MLP neurons of a small language model. Each row is named by its layer, matrix (up: input weights; down: output weights) and neuron, and shows model dimensions 80-207. Each number is 50 + 10 x the weight over its row's rms, rounded and kept within 0 to 99.
After each neuron's rows, "fires on" lists the tokens most often at its 100 highest values on Wikipedia text that the model never trained on.

L3.up818:50 46 60 40 58 46 52 55 60 43 63 57 41 55 52 16 37 43 43 50 43 55 48 48 66 61 55 37 59 38 53 50 41 40 50 43 53 54 28 64 48 36 36 52 41 66 47 59 58 51 48 58 41 55 57 41 50 67 32 32 42 35 43 34 46 37 69 50 53 39 42 53 81 42 50 45 54 54 51 33 59 53 76 45 45 54 45 55 48 52 50 38 62 42 35 69 56 54 58 48 47 42 57 38 60 61 49 35 55 52 63 32 56 41 48 66 38 62 49 47 53 54 54 52 44 45 33 50
L3.down818:59 44 49 56 40 44 27 54 38 55 54 43 71 62 47 45 55 69 45 58 50 56 42 58 39 30 58 50 55 54 54 49 56 44 42 34 45 65 45 42 59 35 59 36 36 51 63 37 43 39 63 42 64 44 37 49 47 56 68 39 54 44 39 44 80 53 41 51 40 64 42 38 44 41 53 49 47 52 58 53 50 48 53 50 62 42 66 51 50 69 49 68 57 38 48 42 46 50 61 55 54 51 54 55 57 46 65 39 23 59 43 53 51 56 30 47 50 36 38 60 37 37 61 56 55 57 41 44
fires on: "ing", "0", "y"

L5.up782:49 53 37 43 42 40 51 33 47 48 47 49 49 41 53 53 54 41 53 58 43 48 47 71 41 47 60 47 47 56 38 57 38 45 52 22 46 45 66 37 46 49 45 61 61 41 47 39 38 69 63 37 41 60 72 66 53 57 39 72 44 39 46 30 38 64 53 45 49 57 71 49 51 61 62 64 54 54 49 58 56 48 80 44 34 45 43 55 61 29 34 42 45 49 43 72 38 61 49 58 48 59 57 42 43 55 72 35 51 43 40 47 36 51 47 44 57 64 46 45 46 51 48 37 56 48 54 43
L5.down782:43 55 62 51 40 53 62 60 66 51 44 42 29 49 52 46 27 66 48 35 72 44 39 51 43 52 51 63 36 41 51 46 43 34 44 33 50 49 42 52 65 58 54 45 41 52 49 39 34 45 46 53 47 42 46 43 51 34 42 61 55 59 52 61 42 46 43 49 50 55 30 32 29 40 41 36 46 50 42 61 45 44 45 65 55 40 57 59 64 49 78 65 56 48 43 60 60 38 53 59 46 76 21 58 43 59 57 47 62 43 44 41 61 53 39 51 52 41 47 58 62 53 72 50 47 60 50 37
fires on: ".", " Ind", "°", "ct"

L3.up877:50 43 37 51 63 57 50 60 59 42 53 62 48 34 54 46 39 54 27 63 51 22 40 60 54 52 35 37 58 53 25 59 65 46 43 55 36 26 50 49 44 55 46 51 39 42 62 62 45 50 54 63 52 58 59 36 51 62 53 57 28 58 52 49 47 68 48 58 66 65 46 42 56 45 48 62 47 60 61 58 42 46 44 49 39 73 54 40 47 48 49 57 38 46 42 49 71 40 63 38 29 47 48 49 48 54 60 54 48 57 44 46 55 57 44 53 32 58 64 38 63 43 44 50 49 55 47 64
L3.down877:47 60 44 62 62 71 60 53 56 50 39 66 55 39 43 45 37 68 64 56 40 30 55 60 40 47 49 43 54 71 54 66 51 60 49 40 33 32 56 68 57 57 44 45 57 44 50 47 46 49 46 41 44 46 68 59 61 46 37 43 37 53 47 61 55 42 51 50 55 40 47 45 68 54 51 75 41 46 56 49 59 44 35 53 38 64 58 46 40 43 48 53 33 49 49 63 38 62 42 57 40 39 37 57 50 52 48 46 47 36 37 40 40 51 50 56 52 42 40 34 57 42 50 54 47 44 52 45
fires on: "e", "oc", "a", "ot", "0", "at"

L5.up500:45 38 58 57 37 67 51 66 42 61 36 43 49 37 64 53 40 68 58 44 38 38 28 51 34 79 38 70 34 48 37 43 44 47 42 39 38 56 49 53 74 56 56 50 62 34 46 48 43 37 61 64 51 51 41 41 43 59 40 52 39 48 52 55 52 48 50 42 68 53 31 50 43 55 46 60 52 67 32 35 46 52 51 35 23 40 52 46 28 53 35 55 65 57 31 39 54 51 60 27 50 39 53 55 42 71 62 41 48 49 59 70 45 53 70 51 33 41 79 51 66 51 62 54 42 52 49 45
L5.down500:59 53 57 62 54 62 55 57 38 62 51 48 54 44 51 42 55 50 56 38 46 45 46 58 39 56 47 54 44 46 50 35 41 50 33 39 50 62 46 34 57 49 52 55 51 58 34 63 52 56 58 61 48 62 62 40 48 49 22 25 41 57 55 58 26 53 49 58 61 46 48 52 28 46 30 46 55 51 36 41 49 66 63 58 37 47 32 67 46 61 46 31 53 61 38 27 56 37 71 46 56 49 47 52 42 55 51 52 56 45 39 53 47 54 58 61 46 58 57 40 57 62 51 49 47 37 51 54
fires on: " W", " w", "w"

L7.up973:49 53 37 40 68 43 39 47 55 59 50 40 56 41 63 44 36 42 47 50 40 27 59 65 35 42 49 55 53 56 56 56 65 42 48 28 52 32 51 57 57 53 75 55 65 51 41 37 55 45 60 53 52 44 41 62 53 58 62 59 44 50 39 30 42 29 46 65 53 39 55 48 63 54 65 61 57 71 52 38 69 56 67 38 49 51 52 51 52 50 53 52 55 48 45 60 30 53 40 63 61 44 54 49 40 63 47 30 53 61 29 68 29 54 64 61 60 54 44 55 73 46 41 55 34 47 53 49
L7.down973:28 61 29 53 57 43 42 46 48 54 57 39 42 52 37 50 30 41 43 38 58 54 51 54 56 59 73 65 41 44 58 32 46 46 48 49 54 45 64 78 50 56 32 46 39 33 59 47 53 43 45 48 53 49 49 56 36 50 54 66 39 50 37 41 69 61 48 51 50 55 70 43 50 53 57 48 51 42 36 40 72 56 56 61 35 50 35 38 71 46 62 55 61 39 46 42 71 46 42 49 48 46 58 62 56 41 48 51 39 42 58 31 63 50 41 54 38 63 55 54 35 53 38 53 35 52 47 52
fires on: " l", "l", " de", "al", " ", "1"

L3.up515:45 44 41 69 56 65 51 48 44 68 26 54 65 49 59 36 42 43 49 53 42 43 37 61 39 50 43 35 53 50 49 61 68 45 40 55 19 35 54 59 34 43 60 54 61 46 57 46 40 47 55 57 41 62 60 73 42 47 49 59 32 54 42 42 40 45 46 65 62 59 43 49 62 70 56 52 51 53 50 59 55 48 53 55 22 83 51 64 65 58 61 37 50 50 46 65 56 57 55 42 53 57 48 27 70 42 58 36 46 52 34 64 54 43 46 51 17 59 50 48 45 52 41 30 55 58 32 55
L3.down515:52 57 40 61 59 59 57 53 57 58 42 54 55 44 59 44 48 52 40 58 58 43 64 44 62 53 61 32 38 73 71 54 46 54 58 42 59 46 48 36 51 47 55 49 64 46 48 52 43 61 45 44 40 53 46 41 47 42 31 54 52 55 53 62 55 38 46 68 45 38 37 59 43 44 32 58 28 40 58 62 46 76 52 68 61 63 49 45 39 54 65 48 50 60 47 49 53 47 45 56 58 45 35 40 35 46 48 62 56 48 43 56 64 40 74 60 47 35 56 32 52 39 41 58 52 53 50 37
fires on: "al", "as", "0", "ot", "t"

L7.up747:47 32 47 63 59 55 39 29 49 52 46 45 63 32 41 43 57 63 40 42 57 47 51 47 36 58 64 39 49 57 54 60 54 55 64 46 40 53 33 54 55 60 59 50 48 52 57 50 57 54 54 42 46 51 38 53 39 57 40 36 48 47 55 49 53 59 54 48 38 37 36 42 65 57 40 52 65 38 46 52 42 56 47 42 45 70 42 47 43 46 44 59 51 34 65 43 56 46 56 21 32 38 37 51 29 51 67 59 41 50 56 61 36 76 48 53 55 46 48 74 68 46 56 42 49 66 47 49
L7.down747:59 61 67 48 53 59 45 28 41 40 43 63 50 55 61 55 49 54 64 42 49 50 57 45 60 61 60 59 65 61 57 51 63 53 46 53 46 53 59 50 60 66 54 53 58 49 55 50 41 50 44 57 46 37 50 51 63 48 32 42 54 33 45 59 34 39 39 45 30 40 26 53 51 60 62 55 69 46 51 44 37 46 55 47 50 53 42 50 47 55 69 39 60 54 72 24 43 49 45 49 37 37 47 46 49 49 48 47 46 51 43 60 22 56 46 52 65 61 54 57 66 68 49 59 38 37 48 51
fires on: " e", "e", "re", " re", " E", "rans"

L5.up947:49 52 66 54 58 52 56 37 39 48 41 63 69 38 70 49 53 45 60 48 54 34 39 55 57 58 76 53 37 49 45 40 38 52 54 42 63 58 38 78 55 49 53 53 47 50 55 42 51 53 68 51 43 57 56 37 33 63 36 58 55 51 61 48 40 38 68 51 68 59 52 23 43 56 53 59 57 64 61 43 39 54 56 44 46 49 34 52 49 51 33 46 66 61 37 52 36 48 27 53 41 59 44 42 30 47 62 55 45 68 48 63 56 48 33 52 56 54 72 55 50 30 78 63 35 29 56 52
L5.down947:35 45 63 48 49 50 62 51 67 47 40 59 65 49 55 38 49 47 49 42 45 41 50 62 49 62 47 45 63 37 61 44 57 37 62 43 55 57 32 43 60 57 56 55 47 45 45 39 72 41 42 53 35 23 55 46 62 60 37 40 31 53 44 51 43 55 70 67 66 54 39 51 51 40 39 42 56 39 68 56 55 39 50 45 67 56 44 54 46 52 38 27 50 60 45 40 59 45 52 62 59 38 48 39 29 45 40 69 57 56 47 45 54 56 48 50 51 52 60 51 54 61 54 30 55 52 60 64
fires on: "h", "w", "e", "r", "l", "t"

L3.up397:50 49 35 50 37 60 48 52 40 53 73 35 35 52 66 46 54 39 54 60 44 17 59 55 42 54 44 44 45 51 70 69 46 53 54 43 49 41 36 56 44 50 45 52 75 32 68 52 36 43 45 44 59 62 57 41 51 52 24 41 50 52 55 34 56 33 64 50 60 50 58 45 47 57 51 51 42 44 42 39 59 41 48 47 45 42 38 40 71 47 52 48 51 54 50 63 54 51 44 51 39 67 53 57 34 67 46 46 52 40 63 39 35 48 46 47 64 40 61 52 57 50 62 57 49 47 51 59
L3.down397:45 51 53 55 46 47 58 56 60 27 56 65 39 50 46 63 64 29 25 57 57 54 53 41 69 20 39 35 52 63 50 70 50 64 53 56 41 53 41 39 52 41 58 65 62 37 41 43 61 48 57 55 54 42 73 40 37 44 56 55 51 44 64 48 72 50 42 68 68 36 47 45 59 46 36 38 56 41 58 53 80 57 60 39 54 53 55 49 54 43 53 62 40 52 48 29 53 61 39 49 55 33 36 44 60 54 48 72 48 31 53 49 51 49 42 42 58 33 49 20 45 53 45 66 50 33 50 57
fires on: "in", ":", "il", "n"

L3.up239:45 66 56 57 50 39 30 50 41 51 47 51 35 58 53 57 42 60 37 46 53 53 46 50 32 48 52 53 44 41 29 46 53 43 64 48 50 39 46 43 52 51 66 43 64 46 55 50 41 32 67 51 51 45 58 50 49 61 47 58 53 58 53 28 50 65 47 59 46 48 54 45 50 52 52 38 56 53 57 41 47 25 56 29 54 48 60 54 43 60 49 57 47 39 52 42 53 72 41 35 36 59 57 61 55 79 46 51 58 40 56 65 48 61 67 39 45 57 51 51 66 56 54 30 39 63 62 66
L3.down239:45 30 50 45 53 54 36 52 47 47 52 45 55 58 50 68 43 42 49 50 61 39 66 35 44 49 60 33 59 64 38 42 38 51 58 58 69 79 53 64 56 77 57 34 54 39 42 44 61 53 66 47 44 60 49 53 33 20 42 55 57 62 54 41 38 40 36 32 44 53 42 54 74 48 38 33 51 50 52 60 44 51 49 50 59 35 50 51 53 49 60 55 33 48 42 35 57 51 43 49 53 42 54 53 53 67 42 49 46 47 41 42 45 49 42 62 44 51 67 71 63 47 57 24 61 58 53 36
fires on: "m", "orn", "r", "us", "F", "ank"

L3.up0:41 47 48 61 51 57 60 56 70 49 59 61 39 59 60 35 57 57 38 49 33 46 48 51 59 54 56 50 41 47 41 45 31 49 41 62 47 44 46 48 50 38 46 55 72 49 54 63 34 53 56 61 40 24 57 50 64 57 52 47 50 45 37 59 51 59 70 63 44 55 47 59 56 41 42 44 40 49 59 51 63 46 61 48 56 73 46 20 51 41 50 53 60 41 36 56 59 57 70 48 55 66 47 46 41 56 63 47 49 66 53 52 56 50 47 48 54 54 53 45 56 54 47 55 46 49 38 64
L3.down0:63 58 66 58 40 47 40 44 48 56 57 38 40 33 43 52 47 54 44 41 60 58 63 50 56 44 42 60 58 54 42 51 50 53 43 47 31 60 58 40 42 43 70 47 34 42 51 49 53 46 55 63 53 60 54 52 46 33 54 30 52 65 67 40 64 38 49 59 51 48 64 43 63 47 61 56 47 52 57 30 47 35 57 58 41 52 47 68 49 63 57 49 65 50 61 38 52 36 50 39 47 52 47 46 53 51 44 33 48 67 45 60 58 30 48 39 44 44 67 61 44 42 44 39 49 48 40 46
fires on: "en", "ig", "y", "ree", "at", "ren"

L3.up156:43 45 51 50 52 46 42 57 56 50 63 68 45 25 52 56 42 55 31 39 47 62 46 60 49 52 52 49 46 42 52 31 48 56 36 56 57 49 38 50 64 60 78 38 55 62 49 29 53 53 61 37 58 54 32 58 49 51 29 43 43 54 51 56 55 50 46 48 49 60 46 47 41 63 55 79 48 51 61 38 55 47 61 51 50 63 23 82 56 54 43 63 54 62 34 39 35 42 61 43 53 42 41 42 33 46 69 57 28 57 54 69 55 46 47 43 35 39 64 45 56 43 60 35 47 62 55 60
L3.down156:56 46 52 46 47 39 55 63 62 55 35 52 70 60 53 61 49 38 37 60 64 61 51 37 63 56 48 49 49 63 60 27 38 52 45 60 59 32 64 66 45 42 38 41 47 41 56 63 49 51 50 52 45 52 40 48 53 38 45 28 52 61 59 50 76 45 34 56 48 39 49 44 52 38 52 68 48 61 45 63 58 60 49 45 43 45 38 69 58 44 41 34 50 59 28 51 53 34 64 58 59 46 44 57 33 51 51 44 51 52 52 33 67 49 49 62 44 64 34 55 71 62 65 50 53 51 66 45
fires on: "i", "u", "o", "e"

L5.up115:35 44 35 56 61 59 29 52 56 56 47 52 66 50 51 66 54 63 43 63 38 29 38 61 47 46 46 60 43 46 59 55 45 53 47 54 47 60 46 63 47 43 60 55 47 51 45 33 51 62 58 47 47 60 59 61 55 61 53 63 51 45 52 44 52 35 65 51 43 41 53 27 44 68 73 51 74 47 60 46 57 47 66 55 48 41 38 51 33 46 42 49 51 43 56 40 37 67 27 56 50 48 28 49 37 67 56 37 30 62 45 54 54 52 54 58 45 61 54 64 48 43 40 42 51 53 51 52
L5.down115:52 49 44 56 59 33 62 53 57 40 33 30 54 53 44 44 48 53 36 32 46 50 53 47 41 64 61 43 46 49 72 52 50 58 42 53 52 42 42 52 79 43 42 45 54 38 42 43 47 51 45 47 38 50 63 57 63 57 49 51 43 46 41 55 69 36 53 58 52 58 54 72 57 56 38 57 51 31 44 51 32 57 37 74 52 47 47 49 55 47 46 50 48 55 45 58 75 33 48 58 44 54 57 49 54 36 43 42 62 52 38 42 44 54 60 56 73 39 69 43 38 40 45 44 74 51 55 51
fires on: "al", "l", "h", "el", "m"

L5.up428:62 51 50 43 48 59 50 48 47 43 52 58 52 45 45 43 37 66 30 46 55 53 44 39 50 69 61 61 51 46 48 41 63 50 66 51 45 64 37 50 67 59 58 36 42 52 65 50 54 57 44 54 56 59 56 38 61 50 45 49 58 53 43 45 50 34 55 40 39 51 62 40 64 59 52 30 62 54 61 38 45 56 43 36 34 60 56 39 41 45 50 84 50 25 45 53 50 55 55 41 67 30 22 46 41 54 53 32 52 62 48 57 38 48 51 44 40 47 56 65 66 56 64 42 57 65 57 52
L5.down428:30 56 67 35 66 53 65 57 63 44 51 49 61 44 48 55 64 61 56 47 44 57 38 54 59 47 38 52 36 59 39 81 49 40 37 70 52 54 49 34 48 51 52 30 58 52 65 43 58 55 46 40 58 42 32 56 65 44 38 38 45 42 42 52 55 53 57 61 45 53 48 55 45 45 38 39 68 44 37 59 42 49 56 36 59 54 35 52 54 25 48 34 47 47 49 41 34 59 55 70 48 51 53 57 56 51 53 56 55 39 54 32 48 59 50 48 56 44 42 60 50 36 38 59 43 42 55 28
fires on: "s", "ro", "w", " E", "e", "im"

L3.up432:45 44 43 48 60 53 49 54 55 51 58 43 56 52 48 28 50 56 61 40 52 66 49 75 55 49 31 71 47 55 45 60 67 28 60 31 57 41 43 54 31 55 38 59 61 50 41 48 58 55 50 67 53 41 80 60 45 51 44 52 59 39 54 52 47 67 72 56 53 52 50 40 49 47 48 60 45 53 43 50 54 27 66 43 39 63 47 66 46 42 55 56 56 51 32 42 40 53 38 42 54 55 60 52 67 46 45 37 43 54 54 41 65 59 49 38 59 56 58 40 57 57 60 54 43 36 51 35
L3.down432:51 51 51 40 48 43 60 61 60 50 61 33 66 57 47 65 70 48 52 43 60 65 39 45 43 34 67 43 66 62 49 43 36 42 57 49 48 57 66 58 52 39 44 50 61 65 52 64 34 50 48 48 55 46 43 44 40 43 56 32 76 49 60 52 60 46 58 62 58 42 30 43 34 48 41 54 52 53 46 42 40 45 45 49 42 56 46 60 45 55 49 50 58 41 31 45 47 44 42 59 60 50 41 65 66 47 66 45 42 57 43 39 48 59 34 40 58 44 42 46 42 40 43 63 63 44 31 39
fires on: ":", "il", "ff", "as", "us"

L5.up16:45 55 28 40 63 58 25 56 36 58 25 66 53 25 45 68 50 54 46 56 43 45 39 46 45 57 50 59 44 39 55 31 46 56 56 50 45 59 56 43 58 54 67 46 49 49 51 52 50 64 53 36 57 62 52 67 56 50 59 51 63 58 20 63 49 44 62 31 64 57 52 31 49 51 54 55 48 36 46 54 49 35 48 46 43 48 58 57 35 53 40 42 50 49 52 50 34 34 32 54 49 52 42 37 48 54 70 40 51 51 47 52 54 59 45 68 50 54 55 58 59 41 54 69 55 53 51 45
L5.down16:65 52 64 58 54 45 44 45 39 55 36 30 50 47 39 51 25 55 73 45 47 53 46 56 43 61 52 47 44 54 63 44 39 49 45 54 36 43 43 44 48 70 34 50 51 56 49 58 45 58 40 39 40 51 49 52 49 56 55 43 59 59 41 53 60 68 58 61 58 46 64 61 43 29 46 65 41 77 53 40 32 53 66 57 42 40 39 51 62 52 44 63 45 58 55 48 66 42 54 42 64 51 60 51 62 54 58 36 54 45 44 54 47 65 37 43 53 54 60 50 65 57 61 52 58 56 47 56
fires on: "x", "m", " |", "s", "i", "h"

L3.up618:57 38 56 45 33 52 33 68 63 44 36 44 73 44 54 60 33 43 50 43 43 61 32 54 41 46 39 51 51 40 60 55 50 37 50 46 45 48 44 49 45 47 40 51 51 48 68 58 42 51 59 36 51 43 34 61 51 57 43 63 52 46 50 43 52 47 42 37 52 70 75 59 49 40 44 64 53 59 53 44 51 54 54 54 51 62 48 49 58 46 40 58 62 43 49 80 62 50 63 45 58 47 39 63 63 54 56 53 27 43 44 61 51 50 54 41 49 30 37 54 58 49 63 62 38 42 53 54
L3.down618:50 59 60 51 40 58 57 48 49 35 43 54 63 42 59 61 55 41 52 42 49 49 50 35 36 33 64 39 34 61 57 51 54 38 69 55 41 49 65 67 43 41 55 43 56 31 57 54 44 33 37 32 52 42 34 48 54 37 51 53 21 51 60 46 64 45 40 50 36 56 46 48 36 56 30 53 38 27 54 55 58 48 53 63 64 32 59 40 67 47 56 58 44 47 42 61 40 43 48 48 53 49 59 51 61 54 50 53 41 50 39 42 45 42 60 40 45 65 43 48 60 47 38 45 69 41 45 59
fires on: "x", "at", " which", "om", "ic"

L5.up338:65 59 36 28 41 44 46 48 51 41 47 44 47 43 57 42 39 53 34 49 60 48 52 54 49 60 60 56 43 50 61 61 59 35 69 53 66 44 59 56 35 59 36 51 39 69 61 43 42 50 47 58 38 56 56 60 62 66 58 45 40 37 46 56 45 50 60 56 39 54 48 34 71 39 60 47 45 56 48 55 54 51 57 62 44 81 52 42 51 58 24 51 58 69 57 46 32 55 56 43 51 48 56 60 56 41 70 58 28 67 70 58 31 42 42 41 39 69 52 43 47 72 51 49 62 30 52 46
L5.down338:60 37 42 40 40 64 41 55 45 70 57 51 58 57 40 63 58 50 50 42 59 46 65 39 44 36 51 39 57 43 52 58 50 42 22 51 59 58 51 54 58 29 65 50 44 46 56 57 47 49 72 54 62 61 46 34 51 50 58 42 56 44 55 76 78 52 52 41 37 48 49 36 43 42 42 34 63 48 62 32 50 23 33 47 57 36 40 39 45 47 46 40 52 48 45 46 66 48 46 49 57 56 66 64 69 58 49 45 50 65 37 54 34 55 33 47 52 42 48 52 41 46 49 41 53 52 69 53
fires on: "on", "y", "ly", "ing", "ir", " been"

L3.up185:61 25 23 59 45 45 47 55 53 58 48 72 48 44 60 42 35 65 47 47 59 68 54 48 61 50 46 59 48 47 37 52 71 59 40 41 41 42 55 71 27 38 43 54 54 42 58 62 53 43 46 51 79 40 44 81 61 57 45 51 45 53 37 38 56 44 57 61 46 73 47 44 52 36 54 53 48 54 54 56 65 46 46 49 55 77 58 33 45 58 43 58 59 53 52 55 51 61 31 58 57 54 50 49 47 63 65 40 50 47 52 50 47 62 51 44 37 48 60 51 57 45 47 51 57 38 43 50
L3.down185:56 55 34 53 49 50 48 40 54 36 45 43 56 58 46 33 46 53 46 67 40 60 53 60 71 45 57 45 55 41 66 41 61 41 47 46 56 45 33 56 37 38 67 58 42 52 38 43 29 43 45 46 34 49 48 52 53 56 30 47 40 45 57 48 55 67 55 55 59 53 54 49 52 45 39 53 44 54 39 32 35 66 48 52 44 52 55 46 77 38 53 28 59 68 46 29 56 63 67 39 67 58 48 65 52 26 59 61 58 48 53 48 60 44 56 53 47 59 69 49 50 35 29 43 60 47 38 44
fires on: "0", "at", "g", "ee", "in", "e"

L3.up559:47 37 15 38 40 25 49 52 60 64 53 46 49 49 76 50 51 35 45 52 39 35 40 57 49 36 40 43 49 56 44 45 49 47 49 43 40 56 54 55 36 46 58 40 54 36 56 58 40 46 57 52 40 63 58 31 56 54 62 57 40 43 44 57 47 45 57 56 59 55 60 40 46 38 53 56 56 46 41 58 55 54 53 58 50 53 52 28 65 31 61 64 42 45 57 65 59 46 51 45 36 51 42 49 36 54 64 43 45 60 41 54 61 62 57 49 57 60 58 48 60 54 52 54 49 50 33 49
L3.down559:54 38 50 65 62 47 56 52 55 34 43 48 39 61 57 64 50 58 54 55 57 53 46 47 42 39 41 50 47 53 56 51 43 27 26 33 44 40 47 50 50 33 72 37 48 48 57 70 58 76 46 51 65 60 61 40 59 71 42 62 50 60 53 76 50 52 60 62 49 49 50 51 31 44 38 51 56 43 60 66 57 59 43 66 45 47 53 40 62 62 60 52 57 51 64 59 61 46 35 63 39 53 52 52 55 40 51 53 38 29 49 57 39 64 43 68 56 48 32 49 46 41 53 43 57 41 59 28
fires on: "er", "h", "ct", "i", "°"

L3.up383:57 40 44 39 57 57 59 62 42 51 41 44 64 47 53 57 52 71 63 61 36 49 34 61 45 55 55 76 25 57 35 46 41 47 49 39 42 55 43 66 67 59 58 47 57 42 50 38 31 52 40 62 45 41 47 58 65 47 48 45 53 57 53 38 57 56 60 42 52 70 62 39 50 42 37 50 38 48 64 23 37 54 46 34 49 54 45 65 51 57 43 49 66 23 54 31 60 61 70 14 54 53 53 48 36 47 43 59 54 45 64 59 61 52 59 45 44 50 41 54 64 36 64 57 44 50 63 65
L3.down383:65 48 56 39 68 66 56 41 33 52 67 45 65 59 43 67 60 42 50 46 41 46 49 55 56 59 61 53 51 54 34 42 57 47 48 60 54 70 40 41 57 58 56 45 54 57 37 50 49 62 63 56 52 69 51 45 56 50 34 37 37 53 56 56 52 52 32 49 64 51 36 62 45 41 43 50 46 55 51 44 60 58 61 57 47 55 31 64 48 64 42 34 46 53 41 32 55 37 68 62 59 68 62 61 46 66 50 44 58 35 36 47 60 51 48 54 43 68 35 37 40 60 48 46 49 39 45 49
fires on: " W", "u", "W", "w"

L3.up400:55 50 46 56 48 54 50 37 59 43 40 51 70 33 69 56 33 56 57 39 44 37 42 47 56 58 27 35 49 53 44 49 47 43 55 64 44 30 43 40 56 40 57 70 47 36 32 47 42 35 60 49 44 50 53 62 50 63 39 61 35 49 41 47 47 39 48 45 47 61 48 47 55 57 50 61 81 58 57 53 55 40 66 40 52 49 38 41 31 41 48 41 45 54 68 50 36 60 40 57 51 46 45 40 39 56 50 54 37 67 61 62 62 99 38 52 49 61 53 55 57 41 41 46 50 45 47 52
L3.down400:54 54 37 47 53 57 46 33 59 61 32 45 53 55 33 46 52 47 26 47 30 48 57 55 25 62 42 60 55 45 39 52 37 46 45 59 75 48 56 51 62 67 54 54 39 42 24 58 56 46 57 26 48 54 44 50 57 47 53 36 62 37 40 42 40 37 55 43 37 51 49 38 64 55 59 57 63 50 59 52 44 45 38 63 41 34 52 31 45 60 49 27 55 52 57 40 58 54 64 53 44 46 61 45 44 47 46 49 56 54 54 62 54 48 50 52 47 50 55 41 43 57 61 48 63 60 52 50
fires on: "al", "c", "ond", "ac", "el", " Bl"

L3.up304:57 48 49 51 73 61 49 55 47 51 56 37 69 57 46 40 37 39 63 35 62 39 50 52 42 48 29 65 61 32 53 65 50 39 46 38 33 42 54 61 36 58 35 47 56 48 50 47 45 51 67 48 60 56 54 44 54 47 50 61 42 50 54 47 56 47 66 56 45 61 62 64 42 44 62 55 60 59 39 45 52 40 47 56 54 44 45 43 50 53 53 65 59 49 38 48 50 67 37 47 51 48 60 29 60 37 38 53 42 46 60 68 56 61 44 38 53 40 57 55 63 52 55 36 46 51 58 59
L3.down304:62 55 53 31 42 62 48 64 48 49 60 61 64 67 40 56 47 54 33 40 42 32 48 46 53 23 56 54 55 39 43 51 31 25 41 59 46 66 52 66 38 51 60 56 47 63 61 61 34 34 54 48 61 56 53 57 39 50 50 47 46 59 46 47 51 49 71 53 56 39 51 41 51 46 51 38 50 40 52 56 52 48 49 46 32 49 46 63 53 64 46 40 47 52 40 50 64 47 22 50 49 46 48 43 41 54 59 69 52 41 49 57 52 63 54 50 34 57 59 53 60 40 48 54 56 59 57 41
fires on: "il", "h", " Al", "x", "f", ":"

L3.up924:45 35 48 53 51 42 45 40 62 53 54 57 56 43 65 29 42 57 44 59 56 54 50 50 58 48 56 57 32 42 36 38 56 58 45 54 41 52 57 51 33 57 52 57 55 42 51 52 47 68 45 48 57 41 45 56 46 51 34 56 42 37 53 47 50 58 64 52 49 55 44 36 56 63 58 42 67 61 31 54 70 54 49 57 17 63 52 39 41 41 61 75 52 39 54 53 55 43 54 69 56 58 38 43 46 50 48 78 43 53 38 62 65 56 46 77 36 52 56 60 45 46 46 59 62 56 43 64
L3.down924:39 46 49 57 50 50 68 50 46 36 47 45 46 37 46 38 53 53 48 55 57 42 47 42 62 38 73 41 52 49 53 43 63 51 38 50 68 25 52 46 39 54 49 43 42 48 43 42 46 63 59 46 25 56 50 56 52 39 41 56 41 31 52 35 43 53 48 58 42 51 70 48 55 36 50 53 46 46 46 38 60 58 56 54 46 56 45 47 57 39 50 37 31 63 67 47 48 45 56 61 63 54 63 59 50 50 66 50 55 58 38 49 53 31 55 43 48 60 29 49 58 68 49 90 66 57 52 47
fires on: "e", "ot", "ee", "et", "ac", "es"

L3.up159:45 35 48 51 33 47 55 47 50 59 62 71 61 51 40 53 45 36 53 32 57 43 54 51 43 55 69 57 37 48 53 47 62 50 33 55 37 34 57 65 52 50 57 50 63 50 50 42 47 50 65 54 51 43 49 73 43 56 36 44 35 46 56 36 47 56 54 56 40 69 59 39 61 56 48 58 50 54 51 75 49 55 69 55 27 49 43 44 51 39 51 58 47 44 58 56 52 47 52 46 69 40 34 42 56 40 41 54 29 59 64 49 55 46 39 40 47 52 55 50 54 62 42 62 66 43 28 54
L3.down159:52 45 63 72 55 40 57 54 40 37 59 29 67 64 36 47 40 46 48 48 54 41 46 56 63 72 64 52 40 61 62 48 50 47 47 38 44 41 61 58 53 49 40 57 57 51 54 46 65 47 54 42 62 46 49 46 43 43 59 51 46 46 47 43 45 43 35 57 44 60 44 41 51 67 49 54 44 61 60 48 49 35 38 52 51 37 43 21 63 65 49 63 41 39 38 58 37 37 57 42 60 45 71 42 71 58 55 55 56 60 43 49 58 40 64 42 56 42 49 60 66 49 47 57 58 55 46 44
fires on: "at", "is", " it", " which", " this", " It"